MLP neurons of a small language model. Each row is named by its layer, matrix (up: input weights) and neuron, and shows model dimensions 80-271. Each number is 500 + 25 x the weight over its row's rms, rounded and kept within 0 to 999. Numbers have three digits each.
After each neuron's rows, "fires after" lists the tokens most often just before its 100 highest values on Wikipedia text that the model never trained on.

L2.up1536:477521487478486518477483515487491495511495496452424522501527457544550498488486514478521526500506506499522448499492467484487512501487495499489518512532549499460512506544499493509499500506503511455515490549519494499487477514463467469498535473525543472510477497488477513446453514494489519477529494536494512508515520512507519478575508498494514501455481502559484480501479502499517505500522500455512528528525519493454503469460502481502547522517478477515530480503525513507500471536534493537499485467534507519487478527487452506465485487480494519473467559517461524430509540539509491523
fires after: ",", " v", " var", "J", " gu"

L2.up2369:494527540483473520502512489466548496489482511481429482509502518450505515505480480506510487540495514504492517481516494502522498501540500515537495530542521535523489518500467516535543453527499503493518455515496554534514562519507496512500526539500525491503512505510491490490519477515527478478490492490458534508503495453483480542505484513523494514509513501501556497547478521539483491499510519497535508458545553503537534502482525511524504511494483450444508495466521521487482484488501529480490474516522543562490475511506509518560517557549522511468522427478478500483509504453492479513
fires after: ",", " well", " and", " rather"

L2.up220:520504495506514548522526524468455519512524459473491495492507473496476528481475491529504485500522501476480506476528472535487501492499536489409533499497510493514491471492470498473470492517513458511514441482492498570495469506500512503500524507514538499515531484506547523496478525487485505484509528502514506503489484529515492502526489506459500506505491530487483487493495490495506526472480503456499472512473497490506530497521530512538481497510496557507539522487479490517461515454528555525528530496515496542498547510489484523523460543508529519508490482469509560547509469503489483510
fires after: ":", " of", ".m", " Feb", "00"

L2.up210:494474479493505496516531475497485464547486515485514505481453450549456505530541473527477494478478483526452472507478506465474502526493458497477514501496490502529522541497500487471483493535490492517537521528490533491510495471493491532468502527504517514489514499544520536482526530442488531511497527495504489531465507502522501530512472522475525537518529472492469483536470508496446499504458502540494496499498543535548477489523506489524452520494529480528497411497521531494476512512469495482484485518514495459508508513412532507513529480537537489473487459516443517508495518511504452540
fires after: " |", " ", ";", "0"

L2.up1783:499542548519465545474454486481503493524532523483473495487545485500547477513503494508512508516485493536467490487513501490499472473487500476473531516532511516474501529517520547490476501502495536516507529476502478494528491516492485513496461488538520462475483513451519487455505481499475495438484507490503457513471536531526491548491542483506492512517490529513460466500511472502521475501531509487442480512515506472554490458525521523503471537505467497462522487457507435524478464514471458519530496493484530464527524516482479506520491493485479562500511512474481505499527531530499500507
fires after: ",", "',"

L2.up81:496504449475494519539493515508498503505498567496503507515502553489534514454474517503496516448502521509459510525469505476487468494510551497517477511498507449511522520494497466535515519471492486473503519489488487500506489521493536509478494523529501523506535526491488513545451546506535502488499516475503504489487496539497516477517511497447475503507489486498492513499546489534471492498555508486477512525481532509491504493506501487489495484528482515463459497508521496509525501534500499455505465444465500510511499466513529495502509513505507523510473544491521490487516543517463536485
fires after: " ", ":", " (", "-"

L2.up1270:541503472495504444534521528504504462503529497495540520503505494491510541496507528488474501543535463504523530510531462494470510451479530517476490519479500482501507474514454490503519545535465501507492489469521535505456507456467460517498438507499469525490478499500479503485523502460504551500516478490531506547518456455519482493508476488478510528452539549513482520523500487505528537531458525542510514521506457529472501505527532504501470557510540498513508478489473550514510559487529526512505515494474458510527534497503469505530462520523483452478464463479473519541496487496496516501
fires after: " m", " T", "00", "T", "0", ":"

L2.up785:425490486509487498501491541477480479489479527504486436454505549489483466524480505521542532471529547485440538511483475526444459491489494576512499515508513485532482511489531538477542561501485522568467530498489525454500460484480486458501509520502527482513460514472511456486499513503499492514508514484505537532527492525457491523556523468455462525470507492510504478507520504514506539480510517498524518513492525513510480506494514462541516519485508526540543507505515525488427505517493517512504515496535495563487489549466526504513452527545505495479520527486525489452494516514497466529
fires after: " a", " ", " early", " the"

L2.up386:508515506509484445516484530514506518501497526517528493518509518543476465484548494506537510490506492502438505525559483520515464515533521491497514476532523465524464494502435484503551518493523499517500498503522533494515469525468512543488515521524461451474455451455515519506513494567512555471449506488492476520474506522479458508487504541505483498512506477483469560497476492476488516491416484521463468513484499475503505478499461466468508469494486497520505486539468511507537492457486500508498559501508513523464498498515487494493492477506472503541504478502526479513482516466486510510
fires after: ".", ".m", ".C", " Rec"

L2.up2126:540480538504522470499558500489518530494527510477432495505502517528498503505441497514499543506513505541549502535465516484518536462472466521432545481510482477514542476500527505502493508489504506517479489498525493501531495472430510479494536508507480481492510535498544464539511475513539482494552507523529521479526431534540482517504507449471526465522546480540509480489496497519465474507556516441488510475479457491529506492466537422437480510478495480493497510511508531488522486528498457459499495497487550527485506518492519537526532505505495536514464505548502509459488516498461502500
fires after: " ", " reg", " pre", "S", "-C", " tele"

L2.up1296:566487513550531485462475496499523490532494495544442561462492513522486489555496511433480549519543515506454502464511495511466547541547525497508513493533551457461508527491482504483467513553484498503476520488509503498472509499482523498486483523492487521547529508464522499513502503534541489469458497469509523539488463498538470494490520469529504515486549475455475472487492485510539544508459494487471532493531475488509525490461514461500493466508483455465539517509518494521515503521508502508481499463473484509489545468472465515487471584521525534480526502472484499504493512497502520526
fires after: " of", " the", "os"

L2.up533:522513498475515463513497494503508505500518469499524482493503452522487492489477518501531490491440473502470502521496483519444494516485523529459500512521487505520475497503477534470505505464493511490519516529462500470519454502509473534512512535504521465496542496500476530496521477493510514478514467488474504511468476471492531460491475449485529472532479519496518519520480445451506513479499497513450519477500484473453510491522480509453514534470498518468478526464476486502483589484511472462483460538440509511499497499512458487528470511568496521489506517522467502502502521478503495509
fires after: "\n", ")\n", ",", ".\n\n", ";\n"

L2.up1873:488522514544477483466499508498486521509513484523533511495512535523503492469484519450512514465463530508483494529473508494521490485479517485506498539445506525495512536535502499493507552483497467492519470487478521488486520519443507542490531523504494500452467484463500523515530486484514521486495503471492519498499468541479460466499473483498447497487560517477484485479536501539485507514476488537564496475505514519516528467493486505534491518460495452485496538493532464476546524502498505495477551475479508519486442470516530521545525488472486547526527520513528442460519536532503522546
fires after: " ", " was", " es"

L2.up1590:514494500517479509524511517484497498495484513486506489514537466478506535544504531524498477472474497524523477452487474514490520485494505494504498499503498476535497453528502527493503517497495504483498493473527479469496493502487509503501416541504479510488497481503488477487472462481482499530486474518518490486515454530457527506496518515521491516440480519452490539505497489503489518516493482455486506483479494493563489569507513532511513494456482525540483484485501517525490512511513526508515540481491513457508480491472466466506492491506527524486499465471469483493501501552473488505
fires after: " |", ".", " at", " ", ";"

L2.up1887:484519545514510471517501523499482522491516471470490509516493427514499493489451515495536475501477475461460490485491499506515535560509527490519491492513520505495533472532541533501471531477512503548469480542516476493490474517512501495507494522540517482541473468482504495488497498497506536555458538521492503496499506510499543548525516527498492471449475524409490503497460467489515516440495463490482538518544478521480528539501505512518545507507489502556495538458520471473477482497472464512488484490527511484500521523519513489483509487518524503505473521497499469531511529496502523489
fires after: ".", ",", " |\n", " |", " and"

L2.up1256:485547482526500451516487521501487478555469498509494521497482545492488506480509488473521495498507493498473491487504528467502514508467523501492521463464481473478490476493493546532511539517500492556497496436495513532491522517464509540523499494503539506473509509511506497521492487483521454528552497485521506546501537493483484463528472493465485494477506465471552494507511526474503448532484481521481552504526530517544552484488494488521458482486491513479483474476522470453538474469494503494452440467504485485527486508492510492509494496491489540480480483537489519506479453524482517508
fires after: " "

L2.up1298:495522513508521490516467469480511484513478469505465482505506505547516494501499500501501541512469502512506523506463506424500483480530491488467529486537493488508504507510490521432500493475441552496531499460510507449459477498509528501510506534526507478483481515488498493507470534512500489486491469466455439494515521510499484506549502521520492507501514503509526518546469486517551469537504473545454520501485495475487535486524479527508518490451476478526457501529498476535498532487491482508505501498472517501462484480517486518510488480513520505484526485499532517475456509520547471507
fires after: " ", " born", ",", " in", " on", " ("

L2.up2399:538486517504480487535495509470483499517481525519502467505443497462495451545484501524526477488490473491499469493494435551535486539478502458528505462501480479491501466516472523530498499501504456488504505491493509458530523548512476472507489485519481508523537496490499446497508506519531536508470486506479514435477491477454478521498497522484505546502473509480458488474507516459537501482521480517487528493514500446478481519520525497483429526499527509504487522498476546499483551485530552499489495481525518478517479492507529497500484505498480551493509488497542541457464500486483515452
fires after: ".", " |", " ", ")", " ("

L2.up1989:536528504509477538495513524457535496528519491476501528503536542497517537469504491507516495497495502497485496548510438526503475502469500485456492466506471504510536519531468511519465481490495477503527509511509508502508457525466492483454499513486530500451479467476513496527534531512529531505541496510514539524527499503521512519509458460512541573428525502552535500496479464459485541520490492532503527524527503456548517482508488528507525467503475511498492488522543450477485494478479459533482499441467502494452507494494509465468446513491470488523510509466519512517498503510502505503
fires after: ",", ";", " ", " April", "per"

L2.up1985:529496457502509465489523553499511508499486519507522526489562526472489521527510498476493469553519486499480490538529480497464466497470496543457494475490524471544489513463504495504509528477498508467483495487466521508508479492496533496530526510517475496496511491486510488486491492474475526490505511487511527503507506535510467494517500544456475530480533567478472502495517525536497477470474523490489518522515522472494512515523511531527453453494488497509464503505512492518496511464528536513510529498467528508508524538556513505469502496490471497499488530495485504566507539510482514543
fires after: " |", " of", ":", "B", " The", "T"

L2.up2580:515476483487492479510480496495503474461527505505515464481489542522471505520565490498506517484484497483476473489513506492496499514524471533513477481526491535528485473481481566476484475504499550548488482516493543545525501523498500512489530503456563497473466518493486509524529543472512510481513460475489485456536490506512547505540480520535488501488500510554529497522496488464539510476480477518500467514503524541518496473506497487572512533509446492500530481526461456447513504533478510522413560483453500500470486503466490459528511551563511494482502516496492496499515462520441488547
fires after: " ", ","

L2.up1319:505494514514481457447505473546472511499468483522526508524470517525505503496492470509495487508524501526531550515477464514499440524524486512466455528471466536509505559482488481495528508501490513499477501473486484531520501494518559464521524545502522530482528488503510507517493441467507493484502522470505475481468485540416499514508455505492496516514506484489476505530480475492495525527489464475526504457504502496529536499476491469533515506481493468510481506518487466495491524515502525486478509511499515487483537478475504525477542481511494515498495533469475561478490484482546558536
fires after: " |", "–", " ", " U"

L2.up447:547509511471528501492474535480521488450470495472475493512487506460531529543497523490509477560467507544507532476500505498504516533510534484547470520516480510483515475587482482554524530481539526475498476463532492490514500490488486475504510499525490462496508522486489545487541511473507486487494525475469530505501521469526484504459463482476516497495506510526547521487475533476479483491513493502498532510470531454475496497497490483489500513500467498442478470478487469501483472477482498492497464536505474521485477531517504506467518544503535477476518491483513562501486543552483483477
fires after: " the", " f", "\n", " |\n", " The"

L2.up311:477507506476530480465478521456496505482526453517507488494470550451475491486504488494505507506518491498498481519488462441434454490478467470503530511531523499508488486513514523513500508491443527486485548504509530503474514512491489476487546528493499491518489524469565494506519471497509495464490520510491527528487496500547501493472496535517486524548496491521509488512515449508478468540484456512504494514490520466520519486511499519496481501487492491494468555515498497563540492486487492511545528504496513487459461493502550516473502514536514531544500493539502515496530490485522452545
fires after: " "

L2.up2252:531494483497474476462464479493499509462519524454464510444468475492558486524483489514511497516508531525491482507508479517554520486489521537467499510470489483439491519540496538466517543482466502473497496523501496479510536547528460517505484509532522510495574470490480503515531512485518520514474495497531557463513485512507479527541495486476482523494464478509508521498454471504462473479489487564453471481543484490463477500454487513498507483504450432504512493500491521484501509510489489495475464523476506478477500485480460485505497482482548556496502522451472541499550480469543491514
fires after: ",", " the"

L2.up216:513489480493484463516489501501473468456467503476497486491462493477510522489523490532528494464498446495503463465488496496474476487502491512496532469501482497507511512496472527496501519524505471513472522518504512518429483529444485445561528533494509504542525496527488487507518516523552542523503493496522495493533435476488503533493491484493514526509496491487486479528488508508519503501485455534483494538505509491544534535505523496545457510511489492498515486487494498513491464461502514515474510516540532491493497489493481497567490502529502453505556528479515484478476502528475476513
fires after: " ", " (", ":"

L2.up1725:503522494520506499463508491515540511510530501489493500503497463480500468541517509487554484497517507527514508514511510501515492448488553475562497575467512495512447487494484457516479510517526491509474524545485449495531494498528471459504462484496493508534502507527509509518510526509529514522464494505477528531524479482513485519466483498499481566497487498495489485511494436518480498504534487505481512495551483505515526500506441492487538475508496492496484517501503505483516498479518509484487456535496518529475468520498534534513474534495464507521548514446516506492491495475490529479
fires after: ",", ")"

L2.up2191:541491523547476505470502512491506514495440535493527517498496484480525494496522512502547505500500495503515508469487474471492514508536484497535521470496486526521490520477501480463464535494536541519518507526467447502555467524518500499497480555519503478516492473476491528461489511487519497530465496504477474451482491498487508474519507517482515484539498474497470496501478485502491456515482469473469480483526488504471482462496507477484519477519471464520479503500484492477506470540512520511520508486508516479492587560454457491452507510536495474497531533523482495518510501492498504527
fires after: ".", "P"